{
  "n_layer": 9,
  "n_kv_head": 3,
  "head_dim": 64,
  "vocab_size": 1024,
  "activation": "geglu",
  "positions": "rope",
  "qk_norm": false,
  "attn_scale": 0.125,
  "init_std_o": 0.0102,
  "optimizer": "muon_variant",
  "lr_mult_o": 1.5,
  "lr_mult_down": 2.0,
  "beta1": 0.93,
  "lr_head": 0.00843,
  "schedule": "wsd"
}
MLP neurons of a small language model. Each row is named by its layer, matrix (gate and up: input weights) and neuron, and shows model dimensions 0-191. Each number is 500 + 50 x the weight over its row's rms, rounded and kept within 0 to 999. Numbers have three digits each. A neuron's up and down rows have the sign that makes its largest values positive.
After each neuron's rows, "fires on" lists the tokens most often at its 100 highest values on Wikipedia text that the model never trained on. A number after a token or word is its count.

L4.gate653:483516440536508502448454503495488508475499498419518496586585360554477590521459493544531517509568480436471508554421441557507448438473565428457523498493507485532467460393521443560505449534518529559496442492540503441529390484507519470441630479485452553490472571454471478478361473439480535492475512521426488565460436492415503519590446413491541465476607574460553558528527594440488562496508480555547589490507569562459525523539458486529471485578575441553456486532513498404650480551588652495529512483515467475376513458495480528501498477558469512512528529550551503521484542458460435491
L4.up653:475514450503492525449441486492514489598453535563408533524568533492450531419545515462464462551575520456509544578451438433404562499489562535424596493494475480486517423498488425446458475588468588523580529496557498579526619517500440591539458526416456449448454586454529550525451569464512503461424517541571513456435524493530524489503625462436479503441477534478495574470492526462501529609431459479532503569488502439476525465490550529574480556584442539478414479400535563512445436519485499453534476579448517459544403535585463476498494435596517599465508435468499551486520425390534488513
fires on: "n" 29, "ic" 21, "g" 18, "p" 11, "ant" 4, "ri" 4

L4.gate175:439459445513525487418563457511526513520511492511404494492493561498536533542482496473490468496519468576523446475504505534402457436442507521548583445523536468482515589503443521328531590484427480525522570482516517480518476506528556529490538470552654478494532437505539499423442481491527469445486505413532359507460525520549609443481515553516619428473499473495528545540482445525495497580483557567495532478548550540669496522556465498515547435528529526529377421417533495570533439543490454513506480462528469443367486505509535562546528527460452463448538491419439515475407570541539580544
L4.up175:528454483570542490393594443519418528568572535457409453570505500467519568470598490538493514419511502511417477482588451475511466457445433499425417552496612547496543538496438549428401515509421387468549530472471543435497432440523531565477515474521541471471522549449449512524554478563446495499478515552531416452498529510481391503532500438484542508467489623572491569566545505476509421536476512557560490570519517557470402566507469502498508482521452475508507414473508460587500515429481521601478495528526537544550410415484533524565483532447607526453483603464585475430473458571417481498
fires on: " I" 26, "am" 26, "-" 25, "er" 11, "en" 7

L4.gate105:511539432550526541532529494512467502459476473586443569574442476473536593514475556482557472570436525455491453548517442509502443522544572479492492466438548527529531471484527563435483540493474515560624471496480543592554486462475459472441488396598485455531387473485462452512456477490534503502524393525508470535477444475528493513555611492421521486488483543517593505488578459479552487500361502467495467456604344456515504479422538458431540471596471556607425505486423569509563490490523494518407480567400509409483494515485509509511485533473466492496580628410563544494493486421540575549
L4.up105:519473476424607529609462465437458552446441460430548464528475482514480460446579467562537524471567470518505497397535483468482465453540546455445393494514474522534437495526472461512473455487519590484460510510423498507602479491506461491542518586550422391444625530540525582501482423485651567521464495548512471625544475494467529521561412553489395517507484535514491499518465472467521591422453554473553466529410489460461511533476484469481419531576467475571488537521526530453521416574599553528485493436475529425524434488547495558468481633445473530485529510457578471544461565446460563550
fires on: "1" 31, "3" 26, "2" 22, "t" 12

L3.gate689:454509484608553476537525551500406527562419573481521555587444440459502529403563511506488485409533481573510590465555351441396520537524542543629536543466502469606423446464516553502477470517440393504489427488484534498540405520534447534441435439491464497438425422496419560488485480526449508490455520495533483431512593470472483549572627471552489546468472529494529522522529447533541485513495561524462495533534484451498512494455672505468425558500510483490504563506557567456504463506547459555427561522502595478469456522466581478544480471497477493489527492457562526441429506403515501563
L3.up689:595493516585528542542494495603486410441581426485507457524515465519490495590369396561502528471508482519513435538473480465547416502536487478470474502490471432432521454455506489529508548492453481617469442528523478542415492460610562501535407518473469531461504416481490515460433477559611490419605495501442595422584493545560491593555432437460456459492460425516545482594471436566531460420569580539445498590552465490490517543428543575428502416512443587533510536472541488478523466552521534486525437373548552559499449463536547512503535532450471478474542477481501475437525449513527514531
fires on: "1" 28, "3" 15, "2" 13, "4" 10, "6" 9, "0" 8

L4.gate393:470429573565394487624440538514467466458467480536506527549539470550416556455512489580465447529499473424554374566495551500493452463520545487577492495555555509581524558447484532486513530444510524467555477492512497505451547540570476460442580487520541624514501496461495578548386523579510517426549562378557508496485537549456570578468492432493546460512462529566581476513626464495430441509550524364554491462537450482555426549518479517445461527512566476406487552509460516485506422478546484498436533526453486484473399439465502531491488590550445426481443505435550473554462572457483438568
L4.up393:485449516420438537503575547420505501560503483481470448501588515505543507486494538509634606561537430436479479510620446435555440442556570540572542508549498523551512419479442560537419481513540479516458512526451594528529540557470457523442519407471562491470529519449500536572494414551477513464451463536554513446545474529480561502534527494463512512488517535519529309450477496485417541550534581588411471521474421468494503532521529521378432504519558531383532467513321577447532571495526499444481499531452432554496535455489527492545523478481451536473473552522497421460466467455467486457
fires on: "-" 64, "=" 36

L4.gate612:518471396567456534548526504482526501518501514634475470561483465533478479481520522469450604477507454547518584385505487372455465419462502573438482538451539495444482556559512513545511591589567547476533499452506501478543523613466430458453528464523440528482490466447519523472416370466451497464506460553475593658494500436438517603497405523507544556490587493549420470498536568548543479421520443497456468424441460435463534528491416492442477507444493505497471469514456516513441519448404516419597498478557491436521531544601448480582581548545477528516505549567485511527502544520528519529
L4.up612:464502405495503522470446516483408483448482520555490496522468504423547459433536525382554542560415524488530553433518450508515468406559434485529464509472513535434515453523422561441447478577542546466427456530535463433551460411532509555479593411567499514493511494531521485585569502563514476481471538441512502549407511468583444516539516480543379466517428521526477388464488476509515518557567432484557502425541516463489503445469550521384499491429536619436516509573545501470477465582547425501604568487574468552488507482608495541605600462525547562417527537545500488561545475484552581476
fires on: "ass" 19, "y" 16, "h" 14, "." 13, "er" 11, "or" 8

L3.gate232:420524523508601382521477510427499509552563491486490519432439560528566562450448455501446516509576530464540578480570453529447491469441414531534630537564560457457526482457525511486480525441437528503494561474437611499559536440476535514554422487541543492572499523561570524579491428480502430543435585623533474519482465453450533527440460486504417494430532505389493536469479472476464536425579383415465512490453579493487511541504556564505468501488523530470511554604480423611473474543494501389561512545448497524470424500503470531384505585502465543547573521561474506414496451493502511470
L3.up232:548485482494506517569485424496517543575504497503557568462520518507402441455431546431503511511562560366441584460480459505538487454527504512457491617454478554476490481518592491510564460468475383405424491507501453575446506456453460433468538561613583471430452519528533498469516476489502548546519455424465512445493546482497537506584527509525486503496456536566504469450574511538536537501567487459551456460448474528512500635548553558515529512464533431459428590468449446420380417572564523436560454601497517572529541564489389477510567481520548528412510461533499606497410460510462460461
fires on: "," 91, ":" 6

L3.gate36:519498518472480526609487447477503481480521581496567522461473520455532492484551459469515453487539425610491422527616483484547537502504450455489522626446502446484463472405472503525573522443525486533526385468532516527542532547517458505482496537450459536473525505468466460415590570527521575489481542479586517512561471429529429502432532482474486460479421451399454451604487506474533509487463435486605501592525475572581472460509425566563515577467528512403420476610546518434479369395506494483531487416485599538480492486470483527479503531433528525580449462643435563563458504547491475459
L3.up36:434617514578532419544462484394505529449461509482426509501551501533478545411539505536491502518509484537531524523601554513462467495475470449535546506467476449496494499439469513419500518533496612519542478472525481536463485439557436489528441453492426442510486487439479416546496499510519436588493512498597465537402522424435498539567424574536585473516581439402481512553578474515504499542453479622545438477459500545538500459571496504530514464639515483514540534458438590420418521516409446477448387412526567436447508511538482535553502542382513503644450510482500503569564504545511558532
fires on: " C" 35, "C" 30, "c" 7, "6" 7, " T" 5, "a" 4

L3.gate238:439538539471494515440552459610505502545518452533537524529446566529555533481493533546485512529614498638460516485588428595554496481513494584382405500504472542489466419520584620539589547507523502525475534556502563486524483427439473621494471502422519567458538518563510431447463509472537492511369526460529431458568526458462486485466488510453442392428479554458476456519419490459494572391548562474544549498492453508515464462532576529501510440551507532404446501493429490506538507507482533464475503424567460527504410506451532494524462556453382510443489577533554404451452543475483526558
L3.up238:529590472499441446431597451535497478543457523454543493554494591490493594505493455576564541455578475560584454461511480535545447521468489505530470438441547367526481507507516554508519474550436460516548552542417517560511508545498513541558457513443516555535519537496495404485465532520528428432523468559577527510463540564510420620522481479601395467407528565438570450538497461503496541422526578532486469513593462541510386531485543533529463507567498404426371500491450545490445457547545475545471467400530467464477452396464571492534498471470542541472577433530476415411536527534524446450
fires on: " and" 43, "," 27, "&" 11, " o" 4

L3.gate371:529418496512488488542429478581571451604396512548447563478460525543478429500486500505459497495550493590477513508447594461529479511429491476497481549484497502574360416504468480539526485475483546560594573575545471534549505467473456438440420525500539508467551512541513455448520482536412387493484483483554424507516495556566411569452454376625561462486403556467522524462461538490572523582548505444476562493484522480401490436505507537455478595493563496489619429520444567467524484555547497561491482481458433491460514585572567519463468519524426483506527456563525403527560518406506552468
L3.up371:535599457479436442517530647451577450450512590481521590527565483496563428532548531490515576572509453555472549496532405462575521488562518512442432487523581459504593487518482450575542485412465491469474453453510431502488528535476464491491462496504488493465612537425370417550483517545463449503445479504510418543496454523524494524481423499469519471429462522467607531494442531478443466431558498565548597401554593480487600548403511444561493365543432564502509481540475463506484494478522511412418495528448477475513527483495570499531447457535530458484558550405542565481491560494544551457
fires on: "it" 34, "k" 29, "en" 8, "ed" 5, "ain" 4, "r" 4

L4.gate547:371441530580414500522586524456509560500540481443549517575613471462501445449518509503506523496496480513525451582521560434440536450558448493456527565628476475570509481469542410466516483582528478481399500511525475480447533534499483593519493463542548564537413488487548504472489489492584483503524510562592578639452488504484421437564516492510508453465423546601496511549556474496580505620484465474512487536547562536433437469425508520447487509563466523392584465438489406522487547523532406506493519471495473499430497489472544517536457450471474392485408584460357490501518516491462468538
L4.up547:475529500514546428537510541441513472549493468508444594576585496456461553454558542529527517469480576480468452455590454446483512514567504437477570465466540512562478542486518488437499456428546514447514546515509465439560393539590550528479511395504545457476475424584644554555509511489546387415511566423512535444532545532490531460457535518404501576532554459478568482457483526491434416537488484516568460537457581432461393467535554516472452488521499509500536485525472584495507473479414592473477573510571444622416437539457436544494474524506410573443542502561507491501495612416467430534
fires on: "•" 19, "8" 14, "-" 13, "2" 13, "6" 6

L4.gate407:471478479489544449511483374588451471501560450529492535483545565460516445426436546461422480484503501531448465497607554492508474522545444540449499498501470578472484578578565441385506510464528507551515469517509550510534606558524471533528602562552525432557529454449481491410455528518562518480465467425420492605517525593510435589444510467504540469501519535487574460543483548496550556577506530423515404493581544473493460562465445433498519468582526429439566425493487464502448498381561521425532512493388502419472445484529448564533449510448485504493533491534414590589473597466579434522
L4.up407:491432494476433532400484356471552531468492590507488560511464533444555380523499467549481632540550499495602510556478446453460431541578558555363448584520456460459488456405438493432454472506483491576575515504520608457587417504513453596532454560468476469509524514438558583543510469457498525461509558482499469591498499522515463525495500430503495511443557567468475520484484459532553545560476419456491472515523416503454499510544462571578449515537461493601550551562472488497459603463532551429535386536522454544506449475526424552553530525436491470533464539411496561494448463495516483538
fires on: "en" 36, "er" 24, "ig" 17, "em" 14, "c" 9

L3.gate0:477542535435491430435441569500425464617465411555401520536506576514549567548545558549544482448594427525507472463519511504502487519472449466649478595522575489553413451554574620477472561404443498452550479457569516505484457473509543502458566533428548433519548416558543481434476528463536505452544492499495433482486571468420470482485529498499446416574485467588507565563527524460505534603470529492535510578471552602485526482508437536534526466495511466478404519503387521523431489499480583512486556487490504491454495489495527481573464455553589537526557525518422468467478436437416429419
L3.up0:630470521499442486485453394479458513506428477473454455512444627501458522535482592499462486454505510546519434530432463481556522497545493456450594516536585446514486400477623573521560501400414514436550454447458524535519504454552531515467539504492609562461534471574503430412619485474508456485544486498470489466524535553432522504567539544488483417535433567536548518541513544565448522550505577469507526569471501494443448442507504511504370479518569406468371500483479549457532497491490461548460480509515617441540497607481453426465446535471528548517516438623506513482490586493543480478
fires on: "o" 16, "j" 15, "x" 9, "e" 9, " a" 7, "ment" 6

L3.gate155:509490535498521529522545485509572457432496493478523501534504503471523521515496434491440421514416555511467465560507506498393513519430439524591460515592490478513463407560512484483547570471432578453456467518401527465555523600458559418563597461498479482468508500540399528525601533496474510480520496496530562519555436537506406475500468484574595494492462550517506522598476422519490451507536504563443436444472455482529578423522551386546459575488457557447485452444596463485587524506579507470451530495530498455485523578467424514538618547465456511505513548623509434433377569495531358478
L3.up155:583502546414558545481466498458517526436543502454463587489433485436594431470533475535489482500490578603498421484483514460567436484524529577519538603519604473535566422409548415505557492462526507492518489491418447501459532484532473643575431409515479473501530456503484494526505489486474518554500467510471495533541506543430511559459542472421562383500475493457599530432411419520456575402461539567493548456484538526462599560470474374467448548542526492501458502497577555497517518488426443472475458626494469456451586519545503537457459476538413478564526463474490558537559593472478550477
fires on: "es" 22, "en" 21, "so" 14, "ain" 13, "ue" 10, "as" 5

L3.gate657:480485532553542551469516530450578469380513417483454433564534551476454567582574541489506425438574487552461454599510497563477498486495518417484566440486592569472529484528467509495438515442553501539532526522469511416524558511510516446484623477481544593433484486528458438495460552422482474473515449581598511395576555436513367517632511475446414495499500460472499516441585470577504455498493471487523492481482545493511532454441477543522501508478510520495354503427612530527425521485546514452515489432603454498484542419549537569442450507450417552499478482599475543569497549505532522501
L3.up657:537425521543521412437493511504409422458540419489501446548575495489494472422465408546421495545567453502465518570584556482529578487490435465442464493498530525529529570480440557507465516567530399484486481576511488435527422464487590547491550503477475485529461528521501567464559494498457454515491459531513555470597541520477503497582479487449467503444504492520493502502581575501520531354533588533540469458501438515494642458470500476540484515425415487514460478445434571487434437568492476602464453456604583514455648437552523547504518493531542568484522558565530513425436476580602424467
fires on: "0" 11, "==" 10, "2" 9, " of" 9, "ical" 7, "o" 6

L4.gate645:479558546513503555496497477501412515566442521497529482435446472477585314516430474469414470531540510461498564500529494480456554501462582457476472582571529434471517478398491571549431532503501564441505571489517535494567410452521457548391643468490590500525486494561593552540548512436495452542557495497637500485587549497511515459525453500540477446560457495451549438448454623472506398458458506423499593464486467538442468468531453570471466505511503489497448547492477501507433469477459521546504458553547458557441506525502468592496503480434443589515589500498561505432441538532560566549
L4.up645:528500593525593422486411547459472469430526482520517474488529442548537491544484472499471395519578511527515526556482545466494482467496473529507516514454433660586662501480481439441489514414517439480495474530472431434486486482480442506576425422545528517410459516452496576415501464558537527566464434586513557549464502523499532445526592522507500592446519433627512523420564576492522465513491507507520472528421427563391513487418485388509517482483487556471476465487518511578478454544487502580510501491523463443479541538542553552448446460420512470520534452484494497535631474458547487626
fires on: " V" 27, "v" 24, "9" 13, "om" 12, " v" 10

L3.gate361:510482580453515450550422463531490458490561561452453465494487502466506510531531496541410438530546469472456451562594637510586464480492531479494500416480509544510581517446597433452516554486556501466495532446539512487459510562554474543333494423482489492541637518532518473522438516532524519464458451594421399468579579548502525501584530466586412521458463462454493412512527406468504500453480507404529473551477521514575514471454468426501522533470522437540509459486590541429435525551450553476540473494492524370361583521521473465539475598514481545489516458509531556501506539526575538447
L3.up361:500520558465592543481441541455495465448610481469561556506422542458537512548452509516420445582514451529495520510576581514511493482511536506505491500525481572484525468502549506495458529440512525475500565449500442554469448540491447545444434488585463432496592588571548465417557471512469416467448432529534430476577501464508620473460475548593520477414563640516532481466580510548473448460453504467541470472393483500513469595408562418473615528472464522435409480511559481457470481552527554368480472530512521469459596492491515498383392585529522540466514531451485568520499517470468558465
fires on: "w" 67, "h" 14, "ud" 13, "ak" 4

L3.gate683:470498529489467576591440506540450517567540466503505604487572500490605428500476457598525433421453588546541519449538460500536492439509488399511405547526548529475402528514486543513432486481443530481497559440523561505575421500599525532492486497532515486546494525466532471540540516500479438465534445557460456506542471468482566345460567378468470491449560476574510429523533549529436425457482462500460475531447411503549499536587593523457523505492569466430525482482516538605549410477427618570423432507469547546538603457540435488528581530491504498482483483538526487544452463380513516528
L3.up683:515543456588589524503554416534506516423494586597560447447585469594474549505478558547557448460484473512499549459448533431648532556409479523421396479499471520534585570509527403503522535502550490505444492497505514464492513460496458493513498568595443475517561488423500480496577460624478465492492447420504529560434451406481473437555467453487485520464523443497425449412508609540433596392515390474437469393495501544532537649458515508516542441487487501546468525499507491458441534489521538532437456505410467529510481521544481589521505493552521433481486556519532546521495454475518539514
fires on: "it" 30, "om" 24, "if" 24

L4.gate652:427464471445512497516455400569512562430503445498483478582501579487512575454548494496513465484545502567421536505585510483535456477544612585553490445511618566439555565514561496525482491517477497587548506490450507471430541514459428441456575475399494458494571477569463508502481443583532470580382500539456431437484485512444613471471506482598490503432500469524521492500520461514451516502664505496593507469523541487512435432441474501484571488499572491552414546479425486505399455539445602518465445519398539443477552560478534452572527549478520417531522536539557506502544472461528403463
L4.up652:499488452437467528602477538552522481490431490451493524425529419557499437474497457480483488536519511514558436456595451373540569490553493425441524569504497468593514442578429557542538372559502582468503502463557613545492515492576523524548336525456520627530432514531511501440437537495523505475477530499497426539481514566447475568548559456422425515429493480542527510539576458502426460597511558482514498521482504554479467519483583498466468491496400420530490483499484504461482448533442487394558457528449532470517506538432513529485560546623452472492496602517519541581462490564397509530
fires on: "h" 68, "a" 31

L4.gate730:456523525402554427423567538470620454462534569494398566487521432447497588500487429577420547537457487480523529468462511558530449604486638486452491487468539570467514441481477496488487460541397452424517431461553529513485429463432434554493508560447503488446575513489519542453430497512513502558541475568564492538540442529542488487528472539478523456515547598479526500538551591400500484510456361437577428515492592524540525414575483485572595425522577389523528517514482499507587569473465553426463419505450515495467427504547492537521546518518499461511509435448512530495491503518458501593
L4.up730:485476481529488498471532527495610518517482450384400516558406464512419539468531463453461463522568522582558483454519511484529363434596546475561484523521530471450537364560527468490503442525571419405511557493507586488544470546426527553559444518514585492472454548429529441395541575467442486525471496505495537461466572591552568513533526389597438531470512538431480559556405553552515503434570486481499532524427452491522531498459509434498466517515500403560428548484527548522469470597546499497514540589494489538438414563555489532443483523497582432481435459526479453449539508555460502491
fires on: "r" 70, "c" 18, "g" 12

L4.gate590:528440494549530443528517465582433478608453441474554507475570540555392480524540620495492603448496452508606601560527483467556474536446439463473515464479598483499493482582492496479450522478554552572555483489550548517531533407600534503355569587547444436511574490512452435487490571494430509542552505502493489424541379544456448494530539462572482472428539485568494487489539522486409503520436498433481413500527544523446521436461598526472625501475529548469456437505451549511536442506573436484444514469535399546543525558472521498479480514474540479469470458427521473538561470451434432471
L4.up590:425463409540454542488530505521558504500509488476523433526508503587520496498510426537554395522410436443534511572533543525559500532525473586382522413421461399436475452611497454569517526529578635532580466505460589485489530541562515577543533510460492478504514471549480377508592487488508405526456492477547486484553499452517606516504575490526516420471537464430450526469558428537545545523530449512522474404497438381464502534488550425495586556520524539483465443481520534601510506498471497471457405499404493443511557469470543450508605418513518552494511477572462481469392480511524503542
fires on: "un" 65, "ary" 8, "er" 7, "u" 7

L3.gate294:495520559503514489535505505504458469492486451475547562467612445471569464535447499572477576553543535581560496447432462572430534479447509448499385552510433513487543522527497462557531535566507533543537440551445444453452509549623526478485464540588524437495420552590568458441534487406426486467444432465531497435529492475463467535448510544532481522472457539489478481500479631534523398467486452541502492397571375599555528455441494406536568394557466421474492480490499511395487494512559510528578459523526527491582483552428394542520478496544464535563440509488496493572561476606440488465
L3.up294:567513448556507529502507394524531456499442479519503570440460499452554392493477555494571459533451561577521590485462583591499562510423448543523484485522367459549489510401416537465524445523508554472483501482476546476469578538445480549496410525554481564463480490524544490471542466569564593471486426510571466566425487493491487416546552530572494594485500463554418469413514467581581575532463518548347528426478478553484525464578496440463573508543484474454445542345496506381475546560523479539461441462535528484438464445503458521495474559560540544577534543512467512504484470447529502503
fires on: "op" 37, "ip" 20, "ul" 9, "om" 9, "il" 5

L4.gate281:505576485530524564464551437528554562445481509499622455499561623551461551516623520476469475502522446471443505548509500492623462559509471487496529388501455452322476512469438513486499544465548508496524443537527613446485507490528507541510603407483449473503462496474576371524532551476410556515499535503500468438568509433510497495490514538562507503488518528504466394521495435630478525451498566408534467559522505425457580590447496561566539466544511457543390477512546472516468451419480491518426525517558495385500471527464474428459551489529498425497512448515501465572494447441478554507
L4.up281:455455481568440501534484435573449534585550489535527447466501471501490461569497520522489496384537448519522440597535527573486457467550521439554588411442477394487519413417477517476538544417455604517517386535543519578493548476500506424548485455414531458540546547568550474546539528514517502434506524451546437518530503473575520556448497499564464473491512586513519432432421528443536562500536538497547453501616466447561472450470551525575453502470514490522403460547448504560519466451589553524484538506546454425468508522413490543512516574336520484536538410486487430596460490464496601536
fires on: "ag" 12, "ol" 10, "ro" 9, "er" 8, "os" 7, "un" 6

L4.gate453:546461571403531510542456477475531460478458440507511494501498412553581539515537497527479543511538472541446534550553561539544438446538487552503479469478457569464509403446492574463550522519517427472626457487538591504544384472549501478595417477403434539493456500553484434536572489533575461396524561570529453428577449436477497643567547481570431439560531441495507527475510446471531448521444504526531375469455487497490529529531532522492632448496437470538524456485527487493486500493581555570600507457518487552407450496485477556451530438480426413504513554386453530448507470496505520562
L4.up453:554526451480461566559478572533617517512412433511487527484504561473551557499615549516485548575512437483488452447466552505526439554535442544541428366525470521483508517534547507525428504459390549517476470486530539500507548588571493419457516480396442439444528525483513404453516559594591445545475507429588419413560471493517499518555595474606432502489427478521485501495494506459555477447526537484426548494473481435497482512499549463442504524502462551571532480396551534421479494478439493519542460552417446556456502475437561423468559570551395457545511535544608521479499529487405537538
fires on: " th" 54, "h" 46

L4.gate408:517433489422474541526493551500550457553416427485500529588514518444497489533400600505515459522362537453563543498440493503513492527402414595443458600453499508544521419569476597432486438532549537484478497474420457485419450458458525602447451526456506505650493433490440590539531546561596523587556507519516522488479524578462491456524482491499397479549484539568527474581444482474485532534559473533487521494558504480498352405425463507475497508496480482499565474501452480469465450426545575540490486577522468499436533504503449577587491592506532410482508503434508521481542435501554514508
L4.up408:477467557523561528514517440573522463476495412478474563555518548458521502483460455445495403468500493552519538588455452377461562510558531465504514451417445510529512588550480528488462598489501585525475497474492444573496542442481503555465436587493436570507615486543422433485576465545443486571566427497570472486514586471566430556413554500501482416459477497497446545421437486440489460521452574491476457479610619556513464586505484456456468440479512540554459519496488592477531501527482461491514516646602401552516544488467478542457454574434486496488534495590476537391470469493505437512
fires on: "her" 26, " his" 25, "ce" 15, "ir" 6, "e" 6, "am" 4

L4.gate423:466451496571481499490516391544513549454461537556436561475511486564577556455543377582525596535439515544526423472436566517521404425509513446526510492569490513454521428565429497523463566496501465506495494472506472589513420441505466574480501470529513503463486485499440446474512591513502424375465553533549476485562452538504603501506524538536533466523514550487483472397567471386566559519540541504559480427438534432462540611399427492556487556369512399489529522475476535490488455491503535524597577567496497569445484560583554480520439476482423468523471479427591490483406520524529503497
L4.up423:539459459475481478488489493434501531444485529634542460539626501569529566544498533470517501497521543495417533466487571498461569451470511557441418539503390449491448469464568578515423489524502424575532495510488485518464485470457448459578443499439498529509417496550565495530546437586553502504546579377539447373535459473450519562451475465552536478447593527523545523440443597434545600576520451502469444495545426515603561552528432478504482438495461469546551490499550535465479456468491482573576570462480454371475539520575476502384482504463434470527467587541548492463425505487539529447
fires on: "h" 40, "ou" 33, "ö" 5, " th" 4

L3.gate30:568532564505500515441559515497561444553540491419392436544496547438425462497594401476503472539477509465466471455406545456447552529511415479494465572572496523492616551469594448486497531498484555392511540411484522514492468502546479429503543466491507608621546503329492514464370440432454520534494478464495514497535519500485534593465518489473532483425509482525474550440477651472418482549450436421518462491492440484566538546453513513492444489482444463433509462542565544536471534522505497491599418509452532470534466537518449547526574566590487490569550528541529493562478546450538451470
L3.up30:546466492502512534498491425528493528524587587467530399560541548474500521485480419497540471561481449575462469541485527440472544422480528458577516493525465467401486395484468537598439482503458387536533455513463406544508613550511400506453494486561510496573505561371531501490390489549490519451515426512504468537623558524389456580571523573471404462452498528518519458532476537485449529515508555563588419506427392485463542566472510458485487446562486459549625506447469498469440565547410527554500484489547477514516525499502550376467567473445565453475549550487454457545517503513514514490
fires on: "e" 33, "u" 23, "um" 18, "3" 4

L3.gate189:495546527540505471555505508472505498573435475553503494523463533506479480573453578479518546486482490532660567451453515549461435517491381519541440601502409473527529568509412558596457471493505524455484475505542504543620439556557544527445506574507519490543529433555508555605520490542488558450440449483457560456478455460505463488530495457477393526421447498510522487563484543509562597486526507490437514553470499552509429513596559525463472449504501408451474431400436407384545515449429424483461516482473516470496531466467540541535532519610516476388498598418405564519571432477520472522
L3.up189:474465445553524568502510546538433498446463522567462432452471503556537467545391553487512424516440466467525659473507475486466462466572514502519558504459470529480521508542530488499541448527475498370523497500534492592553441512488575471393545512541502583555590473563477524515474573530448465548598432499479495531567457504526436492480542499441505494563463546562558518527415526470429424469420509451448439539439570535483459516487475509531358482539464434470540480421415530451526578487502490509504562539577647496470483545439537538529515561565479483433408582559395521484514536552421469586
fires on: "m" 36, "her" 19, "e" 16, "ol" 14, "y" 5, "o" 4

L3.gate64:470464578438554418441523476502498650519496518489458513481467575439537507437499452442576557524624416446462464476455470554449369559408443553491500556523538510429571549442517604495557514478528501410477463436538462517499520556495441487604467531573461390466486578499484477470501511409504517508435564501559516515499497439471410525426534576560432480500572538442437496506530543482530542464519457554546454516500499591527513492455557550517595423520452396452507442484473436533507552504560448467587475575547476481475502519518519486494425506548499618427572485516413511489522505534457523569
L3.up64:469512470525419440518545514443572522458412524503557478512549564511547502476467396526517555426574477438517513434448481464488493572533492563560454489444493469528575518533597490438515532509499470497445479557537520523508638543481476475459466454495491512529512563512453462456498497531503467452470481550518555410465508502357456481550452544454466435535505525418479439443531509466549571449492513504515496435497442614465562503567518591495558496535498454451400569470508554450446503528584585548561494508413425501493547580433511345391539620535591544424510550477440458462566569502560518449
fires on: ";" 57, "," 43

L3.gate416:489507460470498489489547470523488483571394448497552617480508388523547546444557419447505497508488466557453563353407498504506490598493549522504416403474466574520529499592487510563563572528521454524470523446539531430565555565409550515459473482441508508493527443533542509520516480500503431429490455555484575510479509496450509538596538574543544381535488580490453439510465437518514436563494467489508462505426444470508557500525483568516530470527419537519580500393405527437472485491520595436497515507517578527440452479476531554487631512508542498540437337472522409494535549492538476523
L3.up416:566458503511465584490481620448562345508478515430425506577520557453512483432557540456483389481525517500419553508462429430408603506469473543599474521568475610499474457536559584432545467611523460539484514530506437519465523551539565625496527528526538543500536468557495429597392460491507476512469447513494501539518491445471460528527541513471558475484543495498553488517487505601457485530467513473548451455514559526424562457485471445401552615447510467506531527417474477507443407478484507459475542516487459483484442469518487510535579545434442539480401460451561483490619493434476447493
fires on: "ist" 46, "al" 13, "um" 11, "y" 11, "or" 8, "us" 7

L4.gate360:524581525600537519560547452460534478418439543534503451518567494487434505525510447498517488444525602560500520528463509571410446544462493511501554501500470532479538546555454519436423488451565518511506517456378558467511377498582607470459568488446490469583515408437517455422396519553502466577417572530497470430471509480558571436486522489547521503520524447371509364486484478489543494551518510545444502461484457558385474485419515516516524467526473413625546578500563472554489475501513524496448537433524522497527409496474493499499519563401475570506456538447494488501453639551568521518
L4.up360:514487470447494450461573432516558494457466487497558547408539511458539496479487479435544451519519486550449474407560547452605573585518431510444486500528463563620544490549537539485455457400501450591457442491526386506517576449455504489484514509582573575495470424548499576517452488557410436471484538516480565659481518525444530511494474540509499542419499517573371497511522533490615516459524443547475431478572564450462512417549551465448472560490525552408544513413496540466536489479468476521477464541455570500436538547527461577530412504502432545464418443612446525509448467527475489536
fires on: "1" 39, "0" 29, "2" 15, "3" 7, "4" 5

L3.gate470:467431567469516601514458576423488536546496479558556489405414530458467463523484482479509437471488420525545417498524528437548482503502561449463422401492485411492475509453536509445557493445398455475534588508522566534527408536428572550500494524519591459539447449554556457511497503485605427504570551579500493543470519547568445565562569535528489477436601568462476462432496484516614567521550533510612523526535453543475463492427527509488564540482510539574505358531506549557497433457502530512473383486527473435528494377544574486500424499549442475465503499509608496482459511495441453488
L3.up470:502489500575557595475605591552433557502487465471510453531539501440517502501504447531560545428575544461550496522475522495566481495475471474498510430405527387444505541527523512542527455490444568470418483495557496474462489470557559430426480529504510477481465451448550438522560493517470545606422521497472424572508432507535523502590511519560489465378509582421537391526543552455441623477571480532455484515554472564478533509394514606528570390516506611478541520459458432554429432528482530471539445399520402488558478450554481508584486446531479402456459482530508513530535519484467530579
fires on: " A" 22, "iv" 17, " C" 12, "oc" 12, "it" 11, "ist" 9